From a checkpoint of a small transformer trained on Wikipedia: 92.1M parameters, tied embeddings.
MLP neurons of a small language model. Each row is named by its layer, matrix (down: output weights) and neuron, and shows model dimensions 288-415. Each number is 500 + 25 x the weight over its row's rms, rounded and kept within 0 to 999. Numbers have three digits each.
A block is one neuron, or neurons of one layer that tend to fire together. After each block is what it responds to, as a language model described it from the Wikipedia text at the highest values.

L2.down63:512512505512474453479502476482482481489498490449465494452464447477485512501515517501485560485511489541483546503485465552525454527508500501500515501500500494463504531511525486508510500502481481514503497476496465496470486445556486473502512481509495486497517491498493493522490512528502435530544492481483484472435499487516462474531457459475486450500463500481492526547519489568510483530522
L2.down1558:490460478464539500503516514492529496557531503514527486438486477509543499491514465521490531536511500460453535502514470519525491529428502547508508502527530499463477496513536532524471481498489478497550506517501499507496483450477547468492489513510505533513551508500484496509513501510527538510496514507534508473503517483491531518508486489489497533508549451501489482576485482529502484467509
L2.down2829:485489500537552453503489507503490534497516556476545509524490480457509493483501446499501549491507505530464458517437461581498459528509502475491471556453543517477515480516492524527528489509511514488484462566531461563478503487517538520526532481542499499493504490528487517508527502466497506526515532476525438494510498531513488489502489513531476497555526481530478459524468503439496507502433
L2.down4140:535542495497533477494533513494525489510553516504496512514490444486522512523490467482517488503462522507501455528448485522489471495452528533487478491489528485502512481498474487535497497473473524483556483518563512523468503444488515493495490518503529515515508543535543524484504493519502498530486539472491508552507509482424475473542473488528523476464514500511477454509494520478518541506472
Mid-word verb fragments

L5.down906:524564513531510531513494479498536517476487518517499513556477543482537479498487450473523445508481519524572521441535513538523475473516476518482491478460489464473484501506475490482547525513511509517529450523511520499505501490466498446478540533501532495528477508533442499519563524481462481480513460533475477529531487459535503480504516462541466551517490499533443494487478463548465493531473
Before stats numbers

L2.down1380:487500469516465509466502510535556499492515451481460513489505542497450510498471450515517487506529517523486493463509529551506480456477508516506519509517422500524488512506474499520522514521485490514449500457495498469517536498474506424514543489480469521517485475492492499506497505481494465511504457548461537504472512447508454518509464498544522475546487542559514480511486505497474483527494
L2.down2659:503524489489469509522535504513483483483483505527479486485501524477487499522502443489464515507494525523526463492527515498526469462508455528509530506550537492524513499503489495514515510504507524530486497510474499541529498498476533507532504495571498466441540498462497489487520524534454482531476556510485513507459523492486488466494529513523492492506488491520472549460514486514490459557513
L2.down3722:499527530469476518503480528542534530467510488509541494470526476502481576502478478515494495473486514493532477469484544524495515541490476487494486466527492543468508510508447512489545518485506467519484480460567467479493506503508498485431529510539495531492470521533529490546508490517531462543442509502465494488466521465499519491498509439539501522490475542528505471482528456515505488502521
L2.down4025:542533481512423519499509510536547525472538502503467512510505471489482566511492479508515483501516493478509474490504530471509543509504483475503490495522501512479519476525530506527482532495523500509516473491536489445523522532528512498496494527527509565499527480593494487481502543523533492497488511474494534483524522506513510504531452510532489466476510498531470481471467478505472463513480
Numbers opening table cells

L5.down3950:474540500463527486462477510497508516501528510481493478493475521472518480466482494454530470460499482515545511507535501548511468511523493445502509535510518498467527504515472519496493474521503484500501507531524530520530494462475501489514516520473486466487501451511528520483486541499498464527480519474492522503498493494478538495475512501503475508468470499505501471524493487485509468508534
Verb stem after subject

L4.down90:464489539483465491494498500482500498508529426479498513529520438486510533494518503481489491507465492511492551467487506524529504553545527495473520488464441482489534492485453509512472523496470431530478487515519500468443507489505522471498521482499527519518506490449501478501496490556501472519506494423503504509520486478508522486508515498517546483463488480478501469539506508494454490521488
L4.down211:490512528522499512523462494495495505499522477497527555494466518488526565462497428488481535527503535508474507503484517497519510525513526533490503547535497474463540498522473505487483514505530493516499520484499497512464485520491506465456509499531483458495511521491572489535503530528455481509507481483490490447533524497452500473518506491518523579505493515522506507482487553497419485498474
L4.down346:528490520495498500493494522486511467503464467487481503475449505499508517446520460479535528484496527514532482487499486520512514528551525508489532514502491483489484496504488502494494526493478489485522511450459462487491505486490510492518541519500478496494516516507518475494536503514504516496483527474468527500541501514518462516499490529480479468499494533494492488578501521445447480443484
L4.down552:536483523465519458513522485500515511537491482515536496517500479477520540525514475494542489525511553515539511501518523534526485484466444523498448495471492459490524520477485491475526491472476522492530447524475548488459542506498561471525510510496517497460548516444501490504520510481463467472502513493485494499535500512469498517465486497513504530462503515474507465537491519502478501509422
L4.down755:494475518481482532513472524544488481484535498528505535464515501467497531508494507521478533539526506485495531521518469503484532457473516516505500508497516459507488504535589454450505498485538454501501506500488510496530512504503483496481464509478501523532539479485495525490506486455526526540491522472514525529460504537489512443471519490515515500468493481510503452462506453465514551458535
L4.down1126:534541516516508530506461493521530482480542516524539505515508495510491482545488493516507515517534478503490518445510514456492468533498514513489521505487509460534507499457480491513496524519485490538520515477515482450556517520499487508499553507465491512479508488507522500494468468539482474509524496478514512524515518506524515495534463527500494489521434464546518480489488474518570557503498
L4.down1287:512489507492503488510483519525470488484488495505514478534495496534500558462497505503520531547476531471511495463514490491443556475485456565503516540501474486512488501489499476475516511532499501515454459502524465524530481501512497516506480526488512478529484518513476505481514449477506517490512516502490547504507496506476487503508517498513505510490532499493506546472536448493536535473533
L4.down1926:491501511465480487508483496494517541511495470510480522512515530499504498464466484485504508517477518432499470453490528502514526562512543511490517514522429477584534462505519504525526530459533462486472476465511497494488499520538533523492491509507512532540485474500495522532547483510533513497489506445487518517500520520484490526502536549484535483438529497500459514531484522488431495498547
L4.down2523:488523456493510439506522479467477484484483480498499522479498489549504509465484494495480508532518510506543495511486486495511498463530489504525478484523484462597505493506472517496517521474536479474438511528519482519496516511525522513492450464526463479490469482457506495547528500509435454497531544538526520526491482506525515506538467460496512497527495535517500511501476506514474515510490
L4.down2548:534481480503473441523514537549555528488491481450506483495599481478543509493533440509532449506515524506537480472494532484534508501470440517452517479526500535530533481481511432524531490490492503544530479491475496535522522496533475456496512494501480529474500514480461468544502437485476461491448512505492508473481527459541495502507492498506466464505483510513465481496509495483481496511510
L4.down3047:498507538505493483499494520494523493502491512480546518512481492479472473529507459470456496503501530505558495504504578511543509520530511472464502533485528490460507523481497464457552501459491503499504476482488504482476483479457477509501486562495477489475505504478498492479525573517535536481485463505449527521508473501509508539529504500533482532535497534548472485506495515485503496523464
L4.down3150:473508510463497481515494495486510519492457511486480487507472491501548501514561431455486499512555502468525441489515532533543509534538514526473515526494516524512541486512452492486482520485465443551513510492520465494528515510515484535525516502466459496477480454496511516518547487496519520483476504483527519495504490529520515505484517521506491481496486549508493478512478519491434495547523
L4.down3362:487532502525473479471467490538534471498459469460510554493473487511525521484533495498470483547506477537431497521476535476514521496526536520516541460500480486519565476500471536433453481467514485528493551532471450501497514525493463495479492515450503513489520485464512482553498494519500469532507471494520517481488503485482508483475483502515492476502459534497474475476477515494477513441522
L4.down3392:490526510519493507532501448517509493462544521488494530468516473495511529502516475552481477526499514476513506484498464484544493482463506470473502522483497499507508493501518459505495497463530468514517504496479562441496520531551464508463514487496522519502532474474499465461506518445475468486519483541511549444491509532524469530514510492502502506499452525464485505481511488530463515473489
L4.down3630:483497516473529499519486490535444488506492476481543530501553475493485465456467469481467498489504581511475478493488505504511526444475499477509537536521487524536461525533478492508499522492504476507497491457483508481504521477523457495488510501506494507528502504490492503544488467526499512517498493458460474529519475482466538510484497470465484503502460483494506478507531532524445514484506
L4.down4006:506481512467491529522531474519494466499504500508489526486524486464491529476491450478500457538511447502527497503522507484492449507504519553513504451500473495473470475506472478467527483520478471495518477494454498478500479522523500502455458540508508510496517506538471510509478504515478476511478474509473520501507509492487496524503505524475505503518528517482497507505469532439461501481514
Score and statistic numbers

L4.down62:537467499486503456487483508520571472542466482465528529442496452494506474480571471537509446519499506466487452454500487509474533486510496517512517494482537520515538498510469462525592500464509507502512490529486559520513529500517488473519484545496546499523506526493514521498522496505516513472514473442499471534496498506490474467485526518492511509478506510468479490471465485483511474435526
L4.down433:478562515476503500485512486460520487565545510517509510492466468544521467509508511494453514484492489468525506482499515546522486484525517492501515488498486501497458517536452451477509501465504502492495469496488495519473514437503550521480497551496501492508493501482504500453518536515512498494516569468546478476490515513463483520456490526516500571485480473463515514495503570542551496465542
L4.down443:504506541504496513477486528491487521468506505483477496513480473463472478520464517531494465486519517512468453502470472434502499479486492508485472500499509507469487510461502438467493483513542486485511483526533518460498525476461477519547491518439495554524507523500499528472482482524464487523496470457502516501525450503506516487537499476494529491456545484520512508466488492523561517450509
L4.down485:518496535480491453515505511467533511535524497458543480488477480502512492502490446528496480499492519496540496502500471504501429481540475491541496502469520451504536485524476488494495501458482526486480474494522482524509499454478472471520501520491526517498503443528497459515507541506502516492495525442518522489496500478515507508509531507483503488459491510480465475502491485499479475469484
L4.down807:509468481475477513537493505550450581486507529491489454523530503515487483476547495518522469544472467497482455535492457498555495541475487474523516508521483488497460507509523439490498499493495532546465527430504558493515459557470485522529476483480512551478493528504489469481494485479515519529460532506485514537533470535505508486483492487488510522468517510541452513479500472457521500519471
L4.down1252:551499554528529546528510485497474550521550486496508476519533500462487525480514478514515491528460482510463446516517552497469479494503499498507508483570497464511552502535510495492460510487507486522523524496504494476529495502499533479511503512516517524528502541499500530442526489519493452531496485525498493469508486447485523505552520461479470457457524464474466534462455452512507494480521
L4.down1446:516517482531498487522528476526460481515498482534539495517501556523486482483533405488502522473510487484497504472488453520514473504550505507461495476475550492469510523513538512505507461517455508514506466521521474518480494525506510535541494540513505487496502461458503492520508547507515476473482515471444461488505484503560520478466492514521527513467555491505481476459519492497481445500494
L4.down1642:533549541484540444483495501500520520500520477494516493538477475491490499510505484491479528539516507490519490499516497531530515493522487440519465494487549470480511499515463421540539491491490503508508495475503498536484514466480487487535511513504472515503494513503524493513518550499497465491475500464489480506548490530533462462544534507500523491481483500512465441492496501530503488517484
L4.down2910:530517530536498483525490510483508470560476492516476511474441538498531539460490445456556517476500494477484533465526471496502521520493503494487485462548529500499504538521526506480510459494488527503498492507495500477484492473504524539453476482497488483499493527531522492488503492513507508468471483513517472500499506523529496495522470496479538519505531467490535522544492501521479488474460
L4.down2976:528470487484515536491522491464519487503472486505490526517476505525517492493578501523432536542499517489442527499495483520523502460525487493510482519531505519491474468489493501476450492531517483513507458526509527459471513483520477479525458464498524509507518479477502519472521465527510502494519490481525509497507522523510480550498496502506494485511514504476502489480470506464507506448500
L4.down3421:520477528410468471465507484532528486508500481444514527526485471497485526517532482523485514510530519465477527565488492486497536497480506537525477541451514464506512494473495455513507518472506492483497480493508494533494495509535505529520515519524499526487491490481459489549511495504506480505495524468513504508518466489490492441547566504500487489432485507551479486489511535513527441432473
L4.down3545:517503514504515498518515488514521475488502505490518476471527505521491517506482496479511523495485499482509472543500536523506502489524506476519498537507515495481525470498514449523496504523510481497548542498492456519480461497511533515535516476520512490462534527518508488498480538526553482524490479498477516494466472453487485519508520524467471490516505480467516467480503519533516492502525
L4.down3747:493485474477498467529563524513488531532475509488510504481536469519508499441518503532509512536484495454532480517474483511509503498546464484448465525568526518468450550492505447507513526550519528496490498474474521493497504508544517467532487532511496528439575487468471481474514512502515496488508530520513508457512510500484507495478525516475505477478487472490471519509476508481522465432487
L4.down3781:507467468489505513480497426546501496515500450469523438501524478511457489490537497494541514510450491445489533487477522485462500489519470545546497485520508509506519540516497491499494519530493488528499522534491517498547485509465526495479512506476459499552482500507448474493499474575519517478502489512538512576529512511476527476556483485488474499538530507459441500460455500489528496477481
L4.down3842:551492495467456468515502506493527513518517487433508475508495469516488468483501464516462500491537481504529516498480478474488441486542485475562506493435529485491528516524467469517489537469484500450495467522509502542475499499510492477515490534509533513503456488485473515527519533499488489531484514463519544508503481487523493459536504481497512486457499543507477505510535462513505429484435
L4.down4534:512476470484525447493531535510475530516508489548506507484467437509521498495498545493490488522510492485476511489486531542502501522485601515529523493541513507471495513507513516491536495515494472509534478499534529540446515477493449517502505489486543451501539484476493507495495505524545514498509506481491479533491508495459525499497512527462492489473506528453509478511471527492515485464475
Verb stems after subjects